{
  "num_attention_heads": 10,
  "num_key_value_heads": 2,
  "vocab_size": 16384,
  "init_std_o": 0.028,
  "init_std_up": 0.028,
  "init_std_down": 0.0,
  "optimizer": "muon_variant",
  "lr_mult_o": 1.5,
  "lr_head": 0.00423,
  "z_loss": 1e-05
}
MLP neurons of a small language model. Each row is named by its layer, matrix (gate and up: input weights; down: output weights) and neuron, and shows model dimensions 96-287. Each number is 500 + 25 x the weight over its row's rms, rounded and kept within 0 to 999. Numbers have three digits each. A neuron's up and down rows have the sign that makes its largest values positive.
After each neuron's rows, "fires on" lists the tokens most often at its 100 highest values on Wikipedia text that the model never trained on.

L7.gate331:502525504489496523496530463531500504502512532491484486506460502433488523510510481502490506507517484470518547458429503476510487479487522500496557497498534496492504480491467466446539542511498528479509516483474460392497500503460487499471492539495475478529485524486497493518526477534511444508497504431495499495502461498505512543484498500488484514527489460526479489519515489453512508525539487530524491507535528536504496526482468492472509489479518512497502472481488527498529487518540496538538464499479505477531489487549481518513449486508466526475458529485504490524485458470512475510
L7.up331:496463516549510466522498479517526494523485546525539489524519533523553514501491482485490464506538518474502510505482524522465459448494557451509544512502503521485571526484486504468496490507490548479527492498516553485515485493503534495532485486456501458478459518492515525487500491516525484499479504485470493501518509482463539491481450536467539476533470498450511521524511493476490515491512501491472472518474465544477509445498501521536491529506511476543495514494465495527513506525510511480497517514479532468514524492472494484523529501531463522487546492466479497485495511525575466518
L7.down331:519468567508504492488528502549535513493513528499490525523494488491490483532535488488502448465542550492558450443500496481540499495507525493490518474513493485522529518457471483512496515489479504524480453521502492454462519509484469488503501509505530505526513516493486486498513491533494509546476510518473524533493500492541504481509496476501507488521536479458513499487491523503495474462502509530516495517459487425517503519477513511512454510453481493503472541491523491522490476520503516434548513497480494491484487516511533526501507496461440464484439490499470481472532460490486526535
fires on: " |", ",", " (", "|", " and"

L6.gate17:517492473482512513475535538501454493463507509533483468511497513454507495509510536548512501509507486509515553498470505448494475551541461493505504496520491532498506498511497470518523473509495523466485467531504498502497482491521467492485534492498481484511487457493520518508490500499511518512475487471476497491530506549475481483492502480497541493512506530507510474492549510519528525472498516526511503533523517508500482505511445493496574509483490486507484481493499450563484522493514458524504522503479516567474515521458501487496498537441482450491479511470501496506532532469524482505
L6.up17:515478547539515484534486505504477471460477439510452489436497524449498500495502505509539486500490546514457458486519498492481514449474516506516513546466487492441526579482544490510509483476485488488522508503533512498487490518474494450517480537513505499492505567484483490526516524468483521499493474446472512474522492544493442463506511536521526516458482500500507522484537488515489464495507482485546480484494455527519506506491485474520489519475455504479509559502484496459523501497519480507464525503500553503435544521501493493544456545494521513539491484459491507505528501520520497474
L6.down17:513496494498511523506524530496479494498433466488472502504477439494557453506525487471471508542470443501472499451492521475504490539461462489449547499533500504518486508485440460495499475527527511482534474505483495485529515539529516501451541480509511476528530515538497500528473529516511463529536485520483480518481508481499535506516508534531521549512482489515507522535532515480467503516536520531529498528480503505497480516466520477520473483461519530487448526475539490487476497500511517537529483542498517515472489494514516493518514490457495484524491475519525484513478468513542469517
fires on: " and", ",", "\n ", ";", " |", "|"

L7.gate245:568534516498496475474503468503539531527492512509514501533477481499497520507491469483488510494535455495564525477506542496492498487466523506524516487521465496498515468516466483508500464450490492491440540496506493527535489466504503495511489524473516466495517506579532473493469527480480509501475505508492493510463519495534448536504528516471445509460494478473492515475485526478509505517497491488553479508496491509491456523476527495484500498502482502515508511472505490511492537497497507505501512509469511504501500455505534544525501477512486476502522542520483498528490559518541439522
L7.up245:509483487526495468515509486468530483497519527551478493502493468517492526501494460547487515493510482518508508490498516465457468518504493482515469503473554477499428513526480497527496520502501531496504475520549477485499510451481511452535474489507483479486495481473513484527483502512524525495471513467476496512514501518509536459543545494448508485493494498515512519492502485437444514550464487501498532476442527483510518517493441482483526529543504532523513481482488464495448507521506480480522514517479493485531486478509513546441502490449513459490479476487487458478486537513510473524
L7.down245:525516496504525483454506531509476524469526521549503499515558528491465497514518493469517528476488503510490507483484553501513518583465531503497487478537572497474487526510481544497494504527516492518506504506496477493498506492492525491469480465532509549495520463484481455493497534481487491538483509451531475524465481531481508475505512504442492520532502451496483502541502487475515462486504479456516494489479511509522524504509475492501526488531486521509539528520468529533464490503526534456542466534490491501490541485509523538474529462462507505510469507507511476524503496476494482474
fires on: " |", "ac", "|---|---|---|---|---|---|---|---|---|", "c", "|---|---|---|---|---|---|", "|"

L7.gate520:514493514513532469507553485511500509466514522550498492488520507465490513506552491490534501503516471494482509470531492491488484478488478527519464500434460533501462493479482490508503502488557510490450505506501527431513457485483509511499535573491497490466485503495547487486493465491497543457469480522537501535509490467521498516521484537424517496483459493468467458491527489507498475468515450502475559508448509500471511492485503478503511496521452505517499518469530490487457479479484518506494483474490499512514491538512494472528519544484530492493497492509521548474543498504514510480
L7.up520:546527507527510516499460492477522492508497518526480516501508476533482526487530485531505506497469438496479487502498494479492508469537459524550439506534482474508501541474515519540481456517485525498481480517485510498472476499490512472520566512504492507513499470531525502536498538496467501487468487450516504474494475502538484501500507520484533443518502529475472475520489535504545473464504464556481506509507487512510494465532484472505492506512474484483513517516531486468424525518470533508518479510496471491484504491510506521491481510487483459502479524456501511508511506501527514450
L7.down520:502529519506514486527513511493560468482514551492523478528509471496515502500543474484494486500564495479519484516494490474505502476513558505487482524466502498546485478528503490507472477495454553488484514521549500525504478480474489544466509489534493522488571488483507508531497489493506479482507450508461509507497490505453486480512509464487525545493510528527489533504480500497504531508532517475533506511494546474482517500474527503492501511517523513478488505516496447514535503470500516521502500493495505453454547503464509515568478522486493503519430498471481508454502568495496487497
fires on: " and", ","

L7.gate428:487519505521514461476500509485475523521512502447510436505476537494491482481500494492479526464449450523514517516452487477542473511512515509507507509511498502536473469512489487499487580491527469524500480484524429528499490500495492505525498466507480527501475484454475558499501524492484523524540474508519482524516491495461526489542516492487485506487508473463497503499500447527489511480514486515491504466506515522486534531507496471535472519482518480488498507502470496505518509488504539535529471421495473447529489469513473499543524464547479438534475526522470509527469514536473494500
L7.up428:526494530527525448501499542521524513520508488529508477500503464483488541502488471523515479498526475481507441534531519477517514469536510504493463488532508520514499502531493484477490505507492515497493511504471471474508436476514470480508461498514507492527492505455534494508490516533513489506522467492480477554528508503504506515482473480482523477465521542527519498456501502536493495469508457502498489485486478497491497506492504506493495508478473493462487527490515507521525576493526502505525492474493503523540493464509467525494499487551442448478484478555513488531487498509444498524
L7.down428:485534498515465494524505477490475522488517503542506504524507519468472508483471461526522518493472514537494443528502508476509466498493527465506503500500550534523489530451484472456512499506488510508507491480489507489520500446508491474496464534489501520504538498511483529535471492485567502488503514507454524507514526524497526496488477489488494496506483506488453479432437510505541480479551495501515472528472472526484517479499495482500517497482509495473539530511481479484523494548492516453505526514479492455453477414493526517530520537497481498449488475464520542513494501510490475530
fires on: "C", " C", "W", "oc", " c"

L6.gate571:530488494503518511504479521489513481495423501532493499537478494472540508485491470541473511481508514506525511538489480446535484445494486492453471499522480509481513536524517508542485498507517507550495491510527517501550485496502466486517510497476486525548475483476453517508525519479483520520518462428512457519516490493509490510499530517489503465561509500470485483506520533485500476493533495512505444492470474525511478487486443536492507525473479510495523516508484507536512474485473498499521457459490486488532486483470499521457534503503446508487516533501480509499502522507519476526
L6.up571:529522511497485505512490496458499482516482509497504519534470463515479526478462489489522556513509487460494482533499512466528520496517468484504465488503516514486507515507521519474495545462502522518538474482512468543495519498511529483512463452475492534505492522481479520526481519469486547459511473497487472515497509538530503499509483496453414487488471497482500494485495436512463490517505529493478519493484532521513526505515475493503497510462506532523504487539482474560499486519479498474504462483509466491516487488520497510531481488454512484461509502515520469505515513515509509484
L6.down571:452555516495487474534482495493467506492468515490540465525465531480466469494481471505461522490463504498520477511559487484491456478496508531463496523542556498530487496501527500482479516461499455489542477502529471491539493490533516487504485515499535542509547503497492533524500489531552497501501524485466499507523500457479512483493493486518490496510530494465487446502487497515504504508506515456505504475497528513487483483502478487483458508532496488488513499524494503488511500514475525480496520470505492474471497444487534522494494504501432472489506531461495480502462489494497461510
fires on: "C", "c", " rec"

L5.gate568:483502529562501460515531508486508465478475458499492493457430470490512483511549509516491499514486477499492520462504538507509440468495500496509484480482482499487522539490438466519499484505508554458443474512516464486500528491522495452498539548487486507488477497517525522509496478486496495491505500461493494491497479506531487486510523507471488500492467534490493443484522497494501485481494471534549534506514514526511498489529489442501499508486549460471524481448467508514528483534442492524524491463460486485460513500511503499457455463512485516472463485498491525495504522482515483449
L5.up568:526481520544515517517505485481468466433482484504503472486492519495484505496489489519548471469524565501542461476513514478521499509462491538510493470517475501492552523464511448464459477455519512516490473474486539467520522505495517496536473472526448492465510510489484517518465483503485472490487448461473516515525463497494527518525536515506542492496493522463486522537493486489527501522519503522498505509527531504480491505479478496491509476514546484503475507481505519536543498497480518479505512452516488520526538550470524499509464480497520491496505515492517465520496495478468512450
L5.down568:486515518524509489494524503526484535515530513503526507493516518519492492464523496510479537492484488505476506448474513536540493495515469488499521483502496480498448464480472494514507498494472489474481553514518482458480521469553503504458511499457511501502466474526517478515493560476500442460498504524497503486418535522519501469524473535502511522521531481528524434502501522478501532520508470530515521519503500519515553538455500470523513496525508484473522487491491531476458515474486520481474478476500520520498505501493463469543525476493497547497491494492493493453484522449510498478
fires on: " and", "awa", ","

L6.gate545:507545508528518487481524508519485465504505463536524495531505474478512521495514497524536491466537500498506533529478530515509523531481519496532510500508557549499539446537498505541494513523504486543540489504485469498508495531469438480484441531511483505489505487524515536523516473470484478482486525515500505520496497487501485493456527536526453488483465497437504505508521490434523445521496521535498476504522487488500508505514545467513477506528542473520528499491484490502476479552567550488507509482489505502503533549551513487514451481528478492488491517450552503480529494540525548515
L6.up545:502478541531544479502527482540495488434492529537448555501538460494522485494474483496465534447520487477517458526500512501503439547464497531486491510536457501496527520527512497483497482490534527461526486494470492489506487532496493500471482493504453501505461487537542489502515514509507507505557458486457545499486493490516474492517495497543505491521475531489511486478515505542481478537493486496468513505499529526472481474508521500523487463496518515534510512471522458558492508479515456506513441518507503520481529499476483559480515488488474496466494538512488547516480499474478490532
L6.down545:467500484484499496515459501521457507479525487526491503500452466520517470467475500511473522479443518491545505495498485528476458498471459531507512457543503476513519460501480482512503493554479478501560508552538492451519495490491492488488489489518489545505523538494523468488516530484477441455521505498502504533513509487505549497449567488534500508490490518545474491480547495442492476538504519472523506499465464505481495514513467491513479493444490487513468531520510499511463464469527525453520499496522483489502484509478530497517512499483508508516488508476517483510508502500513541493
fires on: " a", ",", " by", " an", " to"

L6.gate368:503536489503502472512495496540455486509438413457498511499478512458496511508516519545539505486519487485513525446509536491496495482512508516545515548569511486469510544500532436495530476498503501484493530482503493529498531493533495460498467537475521517470487554496520487497508502476463517497490491519473481484536518552509502448499504465457539464514525512497521525470529526541486481520494459506524472477522505497501494505557476526489530495465463479468510508541490500469506498524490489533499512500453523514487525513493517521477461525504531508500550498542499484561553478522505490484
L6.up368:474478493548525514500497523506498457470520511533494519504496500467521523499513493490519525483519517507516517513509496469516462478552498500492446532554519522483497491506478470475513457503502486524466522519503488501504556463480528455516455495530448546463489459524511485486492476545485495545500522470474471479529501497540497515459516480519569538459464514512501526481505517514467504495450458469481497521517508496473502502500496501441525527506519487494513501446521536524502508469518470479469509494494488599512488480503544489473473535507467511493469517458493495515510524495503539483
L6.down368:503445515484484478494534472504488498579452486478479536517495507491498521489490487505503530507502523498508464488489525496489534488487514513465550529534488502555478456482473521493486455528498546491476486541507506452507550484487498522501522444515452489475464517500508470594508546495558509531518518467473508421492510497525469490503516487476476510534467509524483486482488502509491517521490494526504538494462511504514512491500504514530467513471493492500504458477494496541505473496525498453506511517514533485481525509548529525473541458487468484536475516507518484489491546512488488450
fires on: ")", " and", ":", ",", "is", " including"

L7.gate236:495550512485556519474543486556451478509467519487498466543527497478477463516453482487481529495506500556530468557478477527475498460477534476515466490547506518496519478525471527525511496500544480506521466466513485531505519488493481542542473511480537502461473531516478478492464501518506518462494472466466477504567508518530498529502459450515497480477509491552455546487474552472494470520481507505479485506492516466500515526474518502470479523523540509463525515512499519531510483515489528551550498487490486479502488475510497526486512510499500504472501490504520509558516510516464501501
L7.up236:524478450509511473473486505529477501503487495522503467522494506503521473472503487512526539471501513509559463501495551487506471511502494483485461511485521503466515525509479502490473465495531488494505475554485512496502472511546521484458506466465481513493499524514515527467512520506491513474496491516498534489499533503518513497495503441515463496546509497523443539487534476508456521514523489481528465510533530519488498498480538480474510532528510542508495479528506468550513491523450496496497508463500476424509495476498483527508524468521510525487552537417485483500532478486486511529
L7.down236:519537525505556494522503502453513480458506500520512459554492503506503527506496486499510485549491527504488491492512471460488489435452503503468500461576510486493483509505485487470494535502519460478497462473554498517496522451520497552508516430432526476463496544496492486533478473485469512506514489495458537484474528473493519520433517522535491449492511473481495552493472483502511502541484510507518447494470548476487513527517522479520468495489476529479495530509513504536487514522479495467510497461465489472500497520491465554498505507483474488474512493497475534515513512513515464495
fires on: "C", "–", " (", "c"